From a checkpoint of a small transformer trained on Wikipedia.
Training: a variant of Muon for these matrices, 134M tokens.
MLP neurons of a small language model. Each row is named by its layer, matrix (gate and up: input weights) and neuron, and shows model dimensions 0-255. Each number is 128 + 32 x the weight over its row's rms, rounded and kept within 0 to 255. Numbers have three digits each. A neuron's up and down rows have the sign that makes its largest values positive.
After each neuron's rows, "fires on" lists the tokens most often at its 100 highest values on Wikipedia text that the model never trained on; "fires after" lists the tokens most often just before its 100 highest values on Wikipedia text that the model never trained on. A number after a token or word is its count.

L3.gate161:140162132103120101116171123100110151119117128154138126134121064050128122087164119122196144204119127135110142158159133132184082172066122073111134141109080118138154139145131149182100125140092110107163133133151102135200163149109160143139101200139078094091154026100112139161153098147116147090138135095124118117108126132054171126116099124080136130186165156074107155073132172142112156149098109148166166155118133067148146194077079157150130130125096141128115132158115136130134169085141093129136137042135131122113090123127247118148220116146114088074083106117108125116113109109133130080112046131078125170103138118115112129135106079137122150076158124150094103128092158168115123163113113131119190160050109131124180115084096167144164188153091120133107151123126187114177111102134168
L3.up161:128102111118179106114142123170086143144089107157125131124151126104122151135162164142171167131145064126110145093143145121172164180066167181059142196154137148153160147166090128159127179120150129104135128143155148152145125159154075123108135177115081101108136093105125142187168104166165159171151094120104169115102099155074115135072095165022123116128109136146092125166096132153044145125105080123100108178144138129103112151102130111165172177158128159163091106102169150105141118134165091129107135121105156114092135125085142072206095122155081126040144080156180096136111049132078131149115118131119125122144136130168078126098162112129079162106068110176156134158155096076085085067138165166114173126094130107181180077131128090103195109138143181140162171089105135171164107148152153
fires on: "ain" 20, "ist" 19, "ra" 11, "k" 9, "ts" 7, "is" 6
fires after: "s" 37, " m" 20, "t" 8, "as" 7

L3.gate192:119130153111101108155108123183128126107173086135110166138124132132075113068133100140086140111232112108110073158093093075147113098183161126109088126135130120074085148077154100116105117112147129129109110132158152037151104169131098111191110129143095066132155165081129112111096123139091140149087195099125139168140088177148122108113101169135135112167128135115132108090135130107134102125087171151102089138065196127153108158091134109141136110174141096151139131099124137088118123124124146188092084131099147165082125084149254136143047147118108150084179106103162126107158078120102139073124085128139145103124123118103169091159149132106098075119127165214097094130137188102143119161122171165142144098112168093070130038144203146137107138148109154074141094109140109093087069129122106
L3.up192:134084150085147105055098154072074116122154160137120140141077180110140105168126087081129134091195128120157098100108104050129092113183108113087136085124104169093075170150088094150097108079079105122076085128084178062153114158125143139125139167105113111130131063159132165110125155168130116181119144087137139191150133199154191127106155123088156146129087141164123173121216131103096124152101134100135096122112137108160013117126141133189102093163123140149101133126106070150142081147117139113156131126135103123143094084144183154139078158130147154122126156168113105095152156115146127089072069113140134050083122135107109050162143181144088144168147171174125136146122146125129078118125144136124112084046150108147119138111103139111129169162153100124095134157142129212112160170121129
fires on: "t" 66, "ak" 10, " se" 10, "ab" 7
fires after: "it" 30, "at" 19, " t" 10, " T" 9, "et" 8, "t" 6

L4.gate398:196138175164109126089087190181124114130154161112122172132116110139053134131087130136125156105162110105155171189129114095150065155142133134138137114121118145127162116117117100102147128139141130112178064088130120144109156158134199144173151128110161163086077157133123192172150158099171154139088157128111170208117090137114139146086167142194119103157076111194150114101153127117175148151151120174120168126106128120109142112202135113164141155149187121198103075097144120098145141164136092056164182125114160131172105121104130051149166138086142106119146157115071125127081096095163148100125147087101103175171102080091183125107117164111159138154181139072120202109172151135100124111121073158105097153120135114089151073160136201205169092125142169122136155159103145126189121141126096
L4.up398:096144190089108116140128131106160068120146204100155075139187128142132165108111135120108166102112149193142102101157127171106081091178159110159095140160142144092087123160153163134122134098187120084151172128110131120156149125134121102152128150106132099167118134171061192112113143136096185088098138142136133132060089127170130147105145120159131122156156132142093128034090104140096120085108142125152149081181121113132109134198086113182121066189167138074061116161155089117118181122125147095132084112117093199129148181108162081113213189128145123097052064114109175117138108143158142134089126133151102140123097154186158137080125166121090108071148157140130122129069148091095069185127131126142152175150162056103156128078130164113146158149095122161099132115160162130171119164146113
fires on: "t" 99
fires after: " in" 57, " A" 20, "-" 8, " \"" 6, " (" 4

L4.gate332:157122135082144182147096044120138157104039150149089151156143145160124128069147162105125119143142097171131123131129103114189138121079159157118081102113211156156124152140170104131124197096105085119133135060121153111153155110134126153153102107150102152091144080169108126086116087176111155162134062132126186149158083193201103120200179120136201121153175198143154076138140115116145148156107101089139133152082137129148117161130121111188134146109133088171072147119131112173103124095107139133165128127132076150086108137109159170157136101158177078052128142133092136088116124127147166197104181122077152107091136109126125050098114139144114105115133163127231143152148124107111117149166158139134135154146077157112106163105159119164083088103116135091093147107105119163153198177140159
L4.up332:098116167126163120133129080168194136153112125145120180158081107134144138155147115153156098177141190139201121099183150154161094125077171084095130138141199138118125136139110139144113116176102102113121096133139127165108140171096150135107107151132139137033157180146115133110114122180126193069123101126113160141104140165156150127147183135144124088167138141124142126197161127146120129132088064117144116178138094111105196067162153143158085172136121170150111108147119102191116105161150180132185189132086155090136114148177148099100108123159134068102172061130138124107140133043091123102122192119076095181099157077047140155103157096159082105110112152133177125099183131103156116129140099097103140200122092162146087151121169128120112129151083186082046151106102107134143116143173130
fires on: "R" 25, "en" 23, "ar" 18, "um" 10, "s" 6, "os" 5
fires after: " S" 25, "v" 10, " C" 10, " s" 9, " f" 8, " N" 7

L4.gate139:107082134099119153139053127096128141143113124141116150130132088124167127086183103133116111089166076125209133088131090178118102142074134177105098112141068062146188096014189103181143120142074189122100076082185173153103115171123121121081134152186110152155160142125149143185126109140181118119146136109141133130125160162099161132109068171087098111093083137107092097119156160167120106154104113100140081116109150117142089101135124172143092098113161146059153118163123077137103131067119134192137172134114107094091173159084153128094077118159141146115149168129123203125133156196139160101162131084135119150159180159135118122105111165099102152133075155146103101153100072180161155075105117179102126103088122128120131102177074083137152152131119137151101121124092174186113161120143093
L4.up139:166117146125172096104088144076115134141129175105073119101111130128145119141203147170137123147179154107161119157095204167157144149084141123130137094089155123123119129065107085172140135137146150096158142137106048165064109198128145045132086095179140127124140113108148167128130139127169172151089108125175162098136115108113161167131175104094072162106160141072139128125177170136134127098135112140191170114148157122095098095071105149168063127052088168094105184058133129119135110082174108152099154094133101117167123141107134074162184078085188143134119166171123091140111130116117140093098148144110126105090126183110144104087098135155176160145105117069097211123163104122101175142130120168095184113103088131105121138099135078122231124111087171127096164128108151145107160107135141
fires on: "s" 25, "ist" 24, "ation" 20, "ak" 6, "ut" 5
fires after: " L" 21, " l" 12, "p" 10, "oc" 10, "us" 8, "r" 8

L4.gate406:138131106081094155145197107139111082155121079146132189072094128129104127129110149096153041103123103134133166143130128149139166114211125118074085130114141145171148108151131121141135120154046117149120156157170134108055141144158195122100138162168126098151160053133170100195161122110149125115133217125158160098093147152145168134115133116113119134126053144127125130064097140093086213229144127134116159121107098168089163145124096132161153167126146102143139147100127135128101148176108117094158162180147044177120141171069154113122141129142144148104125179115116062132148165124192111098132104118146092161151142103167140093122165157134164124091106168159105156098146057160087178144112124152134131115116193165110166198122149148110125127138119079082179167139150081124156130167148152
L4.up406:085181149180120116179118098099109150180144111164131135126088097142130168126136157165129167152144162121128142152166153104113183111149163129177130128139116116163039103087167134187161070171094100132139114146137133097152098058097154121128163137095127131147068212134105133167179108099185097143099194086184114092140143140105179164101105126107118059132074100116118113180131125119152164096176124152121092075071132157107102078089112128119082142125118131178171099117164124135075177099093121113146076178146113118110155127088169119121142183135093061149129086128163120154130107135113133125062192155092156163179172116146143116159113123055132123177142104100147046153093084165123161160110155126094067145081101098128128117128103134163084136094146121079171135079106113140148136082069170
fires on: "iv" 27, "ur" 13, "ers" 9, "ly" 9, "and" 6, "y" 5
fires after: "ct" 16, "ce" 14, "at" 10, "p" 8, "ay" 7, "al" 6

L4.gate494:144073131111144101063124149113091063182065101156125169209145119117111148142070140121175163125171159121115141128119135169153132121109146124118135099175107117146165156177126155100128140143125127200132092168118188125127169103116082085097189146140150149121152139119104087106096157194113154096176105112157104095094138158003136154146142128151098093151104177132109147073158130107154197115079131162139088115127187134140152107145139101090157138187149120127145161151170111120163101107113101129093102165120125104146126107150071100118170078062153046075104089120100107120097143107129091089139131118148124154127133139188082173100156115115062113148149120132147159109150196120174138112130087080161194129099106128119125112134154210148165155074111099123098160131149147085192099148074183
L4.up494:127106094117117125115145159132156123137104135088067109133108171116099087161082081112160119153137109163076110101089159131095083111073135145142102115140127173141092172130084103108121116070142143108155128108107049111143108116109109112104149165119065173160067157139108135143085148166088127142050153156145170096113153145124167180134146132047098112088160198068150119152173103124133146139132162158130132127093182170103138143187181081135122156137078163122161141125149086133118069132138087165126159136159125119051062072167133128122152177127066150122175137132170136179147056137112115104115095099152158120130107124182154120139156052226156153072150130102148126104164099150150156163142133075172122078128089076105118102108205159160152128166145107162157131113160193107150173121141136
fires on: "n" 27, "er" 25, "her" 20, "ol" 11, "C" 4
fires after: "at" 29, "ow" 13, "ig" 13, "ar" 7, "w" 6, "ap" 5

L4.gate196:102136158121107150138191119141184116149130183063125113096140153107181129188142075196108107063104151098149094133096145135119144115136138090163143097083099110147139128118196107144129139119148162130091160090120157135153146154086120078201114130208123162126140081164161123123099187111141081077116142149096127112122123132137148149189075136172134145071118150137148141157127136149114103162111107123157097139111152117117174102081140163111159196116140152130140105103072158131176080137157118114163129093185132126126116131060111176109131204062168055167217165202149144082133113086107132129153107161174122100117112122115131190118128103106198127177095114114129089102177180137104123103080070123138160087142120140144178135153137168163081192146147076119115187073157096154106143091129137
L4.up196:129144099137160094165092113125156160167108138148080107137081099145048068090112134098077134133165122118075107102139170086132117164145183151109082121097140069096139100152112116134158176159077113092170105221106095098190111155142080104148114101151178162083099145182136138071152127141174141102102118128148147110086133121084051134122141151117115076177125083125112150117121149116171185123138185051114124153131189109082109069106117133147102169090143121090144168126163191166101170111132120156108115145089094129128069175134157159156170139102159134102148125153091116126129155121069166107108100188092088117094140111081117133137129176137092093192146135226104197098119087128123107117162151130118103136155176145159107111089169146155126116186118159146162115173111112099177153142072113
fires on: "l" 34, "igh" 26, "il" 24, "n" 9, "ie" 4
fires after: "a" 24, " E" 23, " H" 13, " h" 13, "U" 12, " U" 4

L3.gate216:106123121137105126149107110083139109102155126127131073109113169187153134147136106129083178120124121102114083093138158100101139121118148155118121104106166113125138053188067144143129117125117155114076090141155136043154073134156141121087149156123107122099108154128128188108155078134145138054123109144156122130093116175132068129086175135125163090130103129150131171140158103158139181113040123118158161155108173113181106058177074093123166137131157084138107128160056210156137096087122113166144141125121117175146139188127118160130119053161117078081135152076071180141110117127155158167117107083093131058085141143116158158140166109142153111112147100181152120105099092114121194105101177129122111179131113119158188140179115105150099139126111145099174189091070160196087129074199132
L3.up216:086154087103123085081140091144136138136119149197164093105139118108116149167125100171068159181179181139112081080170090129093080114119146151130120133086102143124060131173139132191071122066128105142131103167120066175166121117137164156122101129161138121066137122101097137138078132079138178061136166159186122130115112214125125153117182201159116098147119120126116136107160075063155161127145155181116123186126122094123077082166140106131143067099092150170141110153128176151125147088120168132145130110097073145161142106107136100137080096145178116112165102116083123158132132158175121069101097159121153115145109159140142121150098129176102149175144081170166138135100159120149142149131086147149127212104095153119101110150148187141081120096059168171146134138125089179137089060189123
fires on: "l" 45, "al" 20, "um" 20
fires after: " f" 29, " n" 22, " F" 17, " N" 7, " W" 7, " s" 6

L5.gate182:172109157108120151107111158136127138087105098095066131129091156099120104166163187082107188120080101146195161088171145142152120078140128104110129139156152062125115087122114109092128123087096150109110102127135149136102032086136082100147166123097138113074162096133171166148074078113097179124109132128089160119104112134095106151131122160151101149123094134151126076129145174130103127112117094158099132142174177114112128131178026127081120169108154187168125092118162114092120135202034132107144147148152119147145068174148154164114169105100181137182148118090089143150104155166124068120154147053202195109165137130153130068131144152151138137172134164129125153187119143159127185073145105123117080131121155150108078162114169096055143149141092099137171144146079143150112126158169111
L5.up182:083103187125161092114094102120130121100129111092095108164139160148127124093119181134080061109129151135131184191115159164154145108080124149123132166178097122150077150108111042107113104153078139159123140162141117098121151158113098126161182148167064162117102172119097109122139126148115163112146134118154121052101149165045119080132154116174131204083095110140166112108160109129098200167132092138110121113089114175136079124128158070103153146142146125107155149116193128123133131166129106116119122140247139118130150147175094150134143089102149178156129068068105111070177149130143050157128149131163152101100120127155176132100110126132121199138118105092088172160145108098172101086167198159165098148132141162087161127143091126122075129160135075074057152147114187124122132165148130
fires on: "ran" 19, "ou" 16, "en" 15, "n" 10, "ö" 6, "her" 6
fires after: "r" 35, "ow" 10, "′" 9, "l" 9, "ar" 5, "at" 5

L3.gate409:123209157059065032142182139139125111153130123170169100091140100125115120120126120195075129141141162095073095094148138106114132148096163178171041116116115091046160149133130143061151101118167216156133161155113116125090091089185101148138126116118108096152074138157096125136175124089131098116150161141114156146056113175137136109159161146146109071140143137081215106145136137088122134148127110094113111127123149147122175083131138124138082110166118117085053102167113197153109182109091099068117142136110173163134137113073110127134180151146164084128173143088137106141153034116158145085125175108129111187101116086124118105158122132142114079101145135088202159062112118120123161178119117101096100133124130103124124145125122121182126095128163139162140117128132141072121163093131126
L3.up409:057150117084120126188118175165199125178159148175129073136112130099101116162099129192092093131148164094090134119170125146103132094108150128172095157137063057142159148151144157144146143144070116108115099136104132040154110134162129109083141095181146159081092145130146088127071101089124089081165164048108136113166092204149146163123126144098105144126193115136126114161091115099150143118100123141100171105091080178172095065120188077129110101121080119102118075127136089099104093114057119137159152145134093166086128146115137135122120117155138132099137136164162108172151166108164169136123112098069131157142068183108127108109146096188135116131097112146127141189106098126081166072168161093143149154109130167136137166089159059120213089148167111124101117097138127152141074094135105
fires on: "or" 26, "av" 22, "ar" 13, "res" 8, "ore" 7, "om" 7
fires after: " n" 22, " f" 19, " F" 11, "F" 10, " G" 9, "re" 9

L3.gate120:201122154119042103153136121084099043138131068140151074141080156113125142101099156136123147140117158136054084192114143112112143163168161083138181124091106109108193105131105108173156142112100118159118119122111165121099169141111127109176103058197172173122122130119130130164133102136149139108193143094137116102145140143174150167185127189135104101141129180136126118132111164077127169156165177108160131124104128146095139091151140109056140097146102106094124160153128132140107103115137129125111170126156128106101129129126104148169092176140119217166105124130137076146140199111099106168185130151155162184104114143080167108173126150104157157217068112159147112091167148168085128114135117100084153198127079097079062094119136089108096104166136179126110207124093146163113122163097157
L3.up120:076165120102100142134103112138105106122197101152133089102134142098116101096138105104176163121116138097125119175162069139121117144114149129154136121117115112127154125119097162127149124109086137130158117111147134083166162071042145123133163157151148142134121165084179146174151053133167150097135132131123060129103110157111143099136120130111100124100093117156200151132186125107103156137173125193100185092160155095103170132135150216169136155204139112151158095130099078088132098131122159107136162122095193125117241105093155120156101090150101145133165187181104124173142161107121171164123145137140175029091082098174165171158117084100138146164107153116162094139139181106077135108088127178089148218145098141102168072092105059105135140145103120138095171143108141137129135131193130
fires on: "ist" 22, "k" 20, "ber" 20, "c" 19, "t" 7, "ight" 4
fires after: "um" 16, "ic" 14, "t" 14, "r" 10, "y" 8, "p" 7

L3.gate137:169167124138194071168188125150089126108067072108108128153078135110149125131124182084142154121157172138175145134126092127139113156064149193116171131150092112108170151145117160139135100125138128107145136143116163152101141063162150080192169116132116096174144241209149120162170089087158165122158163158136177081094117137156156079098113114154133078144101135109164116164139152164142128087136134120128122108133133101120112167176155126136184139176139155131198127140119115110132058129087157111093069086125159154067115142179081136077145124094145117087159075132105146071146080125079140084116165156118121072136070178133155149110159060111148117092166116138166124088133136115122125156086113137110175061098129147089191130093118148114157150107118127114100185124168116155165121194090101
L3.up137:127128105064062121144118115137127083112132145170120123121135104151120135126141116128151149133123153166115136159112154134140092124091119118138138079099155062124150076130132100213186161160147111093088177129158137097078106085166110086183129194120153136039166126108141140121150061133103099112155126144135083123134150095163163173082115089103170069145173097084170140116160160123137121144191126139074104154137106143164123128173151164169137139182079122130130071159118129074084104176121086126082140147104158098119159095112105122108100110218143133169117143174119107167091169085050079022153121116139166098112135159109149097130115090111121093038126181179116070126096137150169144127201103077116128158091095061135152164111141163113136132139112123116134101120165174154118168153159122
fires on: "it" 47, "y" 20, "ight" 19
fires after: "m" 25, "ap" 15, "is" 12, " m" 6, "n" 6, "s" 5

L5.gate391:110089159147126137171103140100138194176153139121076156149173086128044107091136157082074154147167125167146163111124134128124076128141168097107095085169086104104104097082119139158175108140134125132102139116101096126120107074128116124159161106120158075130175118147165146151102157098162119102092144112162123070119126153154129075114076127137191167158127141155205160173161134115130158157152228104083132137083134097116144170126116173140089071166140081089173120085161153130131176163150099146146154148206065169114089104085081090136137131182127160161119122074110131107157087169112162115110146120105141124103141128120094126088179154092105160105123169181093113167103135151105095145170144110139096153140128105080154123186121080109156151141066126181114118129080081078089161039169076
L5.up391:148176146159115114100229111121145184139074143186101096161094137121151167109198135160120116148087098113162153137164130145153140095067124113146113107099138167117128146105131056188127103101142109109103126126123077098067152060153117148150117122146110141168131156133076134077185088110125138119134145135066104164175160104126108117187145156129109142069152147080169091140136085131088149133137111119114159154120120174096194149117111061141139116155143166075128119171096178109118112126063175169123131127086108139124173103129057096120161165103145205115098137119142210100141152122094164155146138059157112128093135102176111126134147073134129146091129123157102152139079137134057189168069098079150134150068162113108122122156172119120125115127085109070081112046087145163158111159163139
fires on: "s" 44, "ir" 24, "o" 20, "ew" 12
fires after: " it" 44, " n" 27, " the" 24, " N" 4

L2.gate156:130111091140141121103142141103112147143107125066126129134096080064132117105111176140134159147118119115087154172098155135169023141108188112148140174061070116118135130092145209161079113179078101099139165180132131071153092097120134164075078145167113097106055102141148150134105121120164135160115145141103087166176095155176129161142162146160092085137119087160141171170125132118132095135146120149099155121145158090131171164131133130157142120159136164104097092101153097140073129173182098111122153128104098169151139161103156173078102155141215091154085134112148131162081165134148121131191170141118114164070111087141154146190152144148133108125120162129102187117066108145143148125054090083122154156157194162109129089138099181154076146083104104153097126166128173117206187154110122
L2.up156:158147174171146194110113159104149153096099185067143136146153075119117142148125155163148144132128158171148168077068122098091085167099148156096141123150080156143097107180168119170111097113044127096103147160125103121099086135171101147129100120161117117135090105133150191163128128117106137113164102096148144176140054111132106136157219130170152115113162103135180138138036155103149085124152123141106176113128126146084141137188130171175156112129127113079078124121134147165109164139146081075132088104161093175141172127156057145115135129136164101089094113135140109175124119093153068137180178168167136135132118137137125126180184121123066183101111172089159133116167078135166120119067108123166133162158175075186145128095090130144123140159096122099096192111217120126079157159172120
fires on: "t" 19, "h" 15, "b" 14, "ver" 10
fires after: "-" 41, " \"" 19, " (" 9, "e" 6

L2.gate260:188096113066137156182131141132126047152167109097186064122093113088133076136158181174160175140146101201154096169126113076118127177154123118162114113133083124102148128184088104157156121106144137091055153119113138176140121117075111144133197148141152141109100082105084119100150123111118162137153099112121141113133158079144141148146159133180118142135158153215117156155099126087152144111147145117128087117155058135075141151126150121133118077103100134125081107150133131115052112098080104127133107070116112144154110068122100136085170117053182161094155159162086145092158117183186124070088138105099159135109120172126117157177158109125139112152140120066074138155122095117151076157100135108105147158131166156121147134112073114100150100111104093058215119135087106173046147126155102
L2.up260:178049125106156187114102136124122166105169139111124108128123124114175122139087101128191108099162198132179104094125154107087137118137120124116080170103067128149154097116126152147067096148111181156107086160135147118085152118108103094061173156102183138123160136159084141105119162138051140134117145085134156161144114160133104116110155143136112133151097088131145174104203070088159088124211104149118118187137140116157155141213085097109086081112076163154169123157140127077125161207106147103163134116202094112113163087135105087145122140180157129107130094153130117151166154082137121126160161137143145124145147175094107156119173170108071133190123162083159165171188097139133113113142093034131135108116134154092128112141062117111094129129133147204128149120097112198094128176147141
fires on: "p" 49, "5" 14, "2" 12, "h" 8, "0" 5, "3" 4
fires after: " com" 52, ":" 20, "′" 9, "w" 8, "°" 7, " k" 4

L3.gate358:109152136153143126155115117123121141097153128129165092168087149107127194134163144171103137091179183122126137165041146092099062122162140102141105126135141122180169147095123074156090154136107154156185101134112160092146086136077167147143127098108070153136185128149115143137116171087145082184152188114107194109164140152117148063120128140106137121141159113150142142145098158159090113158134093155130151160134145074108138112159108129145111162191161143163091089175096149158123236103126126159138162146185077159092179046122160113109110135140154187127194104105184044191174131083126117123147091095154175124135116144143155189111140194128117160120133140167059178160133106136160172120167133110137140120044161099170155102153118099126115135123122164110158172122110130100169098185145131
L3.up358:120096140132142126089147072090073122052108091135137116136134129126153113130136086167153102076092078151098119129117097124093144193188161133131127125096197110088116132126128064100053112085096133174086167162173118077115108157079131141118165122157104129199130120206136157161151122078097146148158102082077183078161093154160154150210111103079124107167110123063133131096146103101045113082153099132136105067118122142109145107164133132110143143091145079113125119117117046104058117118131139129156159089178161102122114090140140124177124098125149113154121129055108131174171146150185104139074108195173149091128129136108087126116134114107167063108107187120096155209121160159137151150136140138157134177106083131119098139114121157117118160148119157148123209096113132130165157111109166
fires on: "ort" 31, "ter" 20, "ist" 14, "s" 9, "h" 9, "u" 7
fires after: "p" 33, "et" 20, "t" 17, "it" 9, "at" 8, "ot" 6

L3.gate30:099165080149096119163118160093125077094170140120089168142160136108150121107174153142104130134116182090154141152151099092096144072131097109146133095109091108099137108180115153108097156089151111187147169179113155077049192176124112147083183096149172104196131102168141170171091104121073120186121101146128139094151140158120059156172157153160137135126080135144162077154111110068155132155152092139104164142112115102132130124151140148138142147156130169149225132148146178145121136117089126159119190161107118095117088159111043112120091167161153147192178154126094142181113135081078121078147116093154184115088091169140124165114138138151133133065148095129171135071133143151102099127138147128120155116166123160091099192135147106134049148182075155167069149123120064117122111171131165
L3.up30:131133073051182166107149119076154091162100131107116144156160163085157091099141072197188154140125117121198134146160105118165113134100142065115121136134092065106110108183139236153092150098167147169103151162106061082084172158162130100058160077133140122133153127154137077157117133127116158081158108136166137067149111109145114159142129156120105115114134144104165100198163114137154179130121094161114138080125149166146097117102055128144140132093107076209049108115123081136123104087134099146152223160172214123127142168105157070136142152137123106128115142154122130106133103131145134133138101124106152116159086125137104165168130113124131084151155122125119104170129072106113119139069156197141132102170139111134099160114169110161093150144178139091098176150153102096140182087121120
fires on: "k" 16, "id" 12, "ear" 10, "igh" 9, "ight" 7
fires after: "r" 25, "uc" 11, " r" 9, "ir" 9

L5.gate387:118151189138205080113116147098112131185071117122085162072185108067127099135126166144096133075156082077120104109132099093076118065085162143139178070133151184116158121141108120059180109170135145184142092153084122105104121152149118112118144125119080115134105144070132150121071178099160131143129194125119186141166118133155140192102131189176147121102127126123148126126129189158138114109150084148123108175138113159141090099130132142083150128104191116097150091057145156129138143151171155142168216165179125150131147162103126160159159139161089135146171156153086155101092108185121085112118193090144129102145125119120159122105130112128095139131174087133103166178094165152083126073122119181108091064146159082141103126111111155031108166111139106127130155122137115093148139190110074
L5.up387:114092130140195130155162125137113180099199123144104097122113142196099186097124151181129147048108182184131080147061149147114095146150122104123157126082126145149089118125157108097132131114160140096062113068138071170134153125120115111108123128124074067171065190104158135094118120137166110083149159163074078124097126200166151115167143152085084121144140112107192136122175098173138142102161127076121124118072187107224134148135058105082134085102138105127155062175097139144102163122093147095117134053120151169156143151123194165157140115103100132166118134125099141132178101133156130147108150087187125120140155139162161146117104137129138160107167163151126140080144105160139110130123121110102133110113136201081121145171134075121161074131120144164135151053120165161140179071112133
fires on: "ou" 55, "a" 23, "ia" 6, "." 5
fires after: "r" 57, " v" 13, "ec" 13, "l" 5

L4.gate283:127154134121107093126130110150135149134076166057132100136083114121138165107146078148150149098241127108138083160126118159182169085128144123158123169125144070129081136124112089154142075175155102103084091142088156160108130138127131122186108107146109137122143158171112140164120146142107056166139135057136184130151138146187075120140158124159141102150091136132150131150073125137112150099084115125120146137150179108117120186058162131174155078147108125130122136140137117187141119142172208128120054153022108108110190202180140175173102118147111200126128116158131114068117119136133144109159122080098087122089130119077144124146131120106099133119159152170103108083179111142120124158112111137132093046163098224094173114087088060156142146104149175137154119162128103121105175120106138
L4.up283:087103120184101134123143158127115137105122087104097112142097194109133128157124106148159150149184070123082138129117121144134119112089112137086119156112090106142117150127160114123058132128119155136141135125108131141099144156166104143155075149133120122085150153141166152185114108183091171142085120150143179159178129114187110132154128134105181084164142114199066137159182112141153156192102109124179120135087141099116160127077103124117124134120188110097045100173140145137068130163156170079193092155123178150095142177107116128100136129167187160155141124107162125132125127200167086127129107068178081175092086089114158109207124138134123144206158106096159077102104132088123201163147072164170053072142123174101088095104075168171093113147125155120071133082142097161079123115125136
fires on: "\n" 70, "is" 14, "os" 8, "n" 4
fires after: "=" 35, "\n" 30, "h" 17, "ur" 4

L2.gate108:176073132143096150152112121174166097180148119102139128155151064122126100108119145084092090102064154179207108179094152111170150124134106137139164173154116158112101153122112107124190127159079189109083110172083118172100095142094091187122125179110182149166117105111129119157146105124129065144147145086130173175116109162100110096164156117118159163160130092154146160168133100078134124096185141161129129148157127116103141175156131148134141131120123174140175155113117126171090111086134130162126087078107113146104121088228153192180067093130106139173102154124127129138100078154157111140160117129037195182120116177164161082106063188170126121152186160129140151119068118164134087129122079167109099106126141170121131138189094097069054123134127154103100125104130161166128116123107109
L2.up108:131119153123160175130108092163104155100180135127091147154144043112058085141162160089158126082104171101165101181065107119079107183103080085141148149119138142122120126152089140121125152160092181154105101116099143132169185160113144147174138200123153102089125087154106125080153155137107163164147159155083126073109122104124115116095154091165132067137100175123162128093110103112138144083082136079120141166100124116098114165155105091070169165073084136111148112109115128152085107143156089143128190115101118092111049132138159126099163127144147078135139142109098167095061129186060158077137095170126078153123170132101068142131197144097120138131095150173050143180141114136160103080131106083087109195123138160135160135069086176183112166124136108176117090075124104132120100120150119
fires on: "le" 49, "0" 14, "5" 10, "3" 10, "4" 6, "2" 5
fires after: "b" 23, "′" 21, "i" 20, ":" 12, "°" 5, "ab" 4

L4.gate112:153089153135110202149137117196120147149110089064066070084131117148174142171163141154172152151072135130137073108124122135201118098100158141093151074074126112118181174163168115111146087131125127073145116091123134091124156133094123162114102102077128162129180165133143141160190143150154134135088146142134117117089148081201149121189051104113164107144106179157167107031145125141119133134107124157143132167094124189117123112137120102124124140149152039136119101083183109075126130135108171142129151107114115128174074070148115108105147169107125110036127160167118123160117126108165089060145119154137107110112085129111160162152181117147140137139107174188125130155137166115126152158113067101128148204125125178145078125183156104127126141081160073162191117132110178109127094122150168
L4.up112:141101104147104149042034130133160157165141106107067116126087179144151151107070082119143126135126124110089117088142126111191075152141127099158089145122150116099120084082124150163170137121074123180093118099051079149109180101088062126143108122104119122109140098169135153088064177159139138033102132114112160074167086099126121173150117145184127141123074155106089163076121102173151170174154110096121160134199110118153138083123097117114159195125122090155101129133173141137117147101092138079174147117101183137121107168117172134120114127156159140110122198151095078121169145206124096098138137098133154090181111147103127147158135094114102100092078150135146141132156148113163059146115114149076085083141137133097128133140114171096096121211142080129143165127125197089133136117118091
fires on: "n" 23, "l" 10, "ad" 10, "ie" 9, "ine" 8, "w" 7
fires after: "a" 17, "w" 13, " R" 11, "ow" 10, "ou" 7, "v" 7

L4.gate188:129161102101080123132108087158142109153085176121104142144136145073131137081080155167146118129182136169107150087120139103143113117086166136167125150101125129090094104086127166177186114044126080112157149111094122146053102113164101135137105113102129090172106160138190139123131180110139141155146130107127139097125104092166076115122131166082187157145157090166170149103104127121164121122123161121112071200162119092132129132053147148149075108116146142132137113176151152196160134116111132145116092169139133167117062166123101153111111117147120162130150157146109143070155078150147139090137144183084105157086168233105121161074188150056102074103137065126096192109129151168185088141136127089112086154173114047100136129136129160148126168125101161156134125099150141095086169092214117
L4.up188:127151065121115138120145195129199079071132190070151127090126151114116131157106110139123130146170179159147093124115154172133168120093140082078127131081123127139040102107127108138175102106037081120112076101122065144134076160156086155112099110156120069150138086151123120114133151159068117065170136121116102123070115103113121156170183137182188129064094109123139192135075097118138148145151128101130174098094136115129181135108157130145156127116124201147072102153150124154081149127100099161143093138161170110126128112116134107154168151036086107129173120082122167102175096086131176148109174095061126169089131106176152111164147112139133150121188144107148090158158147153137092103136172108059124104153199068150090140161139102101103178130144165115126118121145152160127153138133096
fires on: "ew" 47, "g" 19, "ur" 8, "el" 7
fires after: " N" 30, "re" 20, "e" 10, "le" 8, " n" 8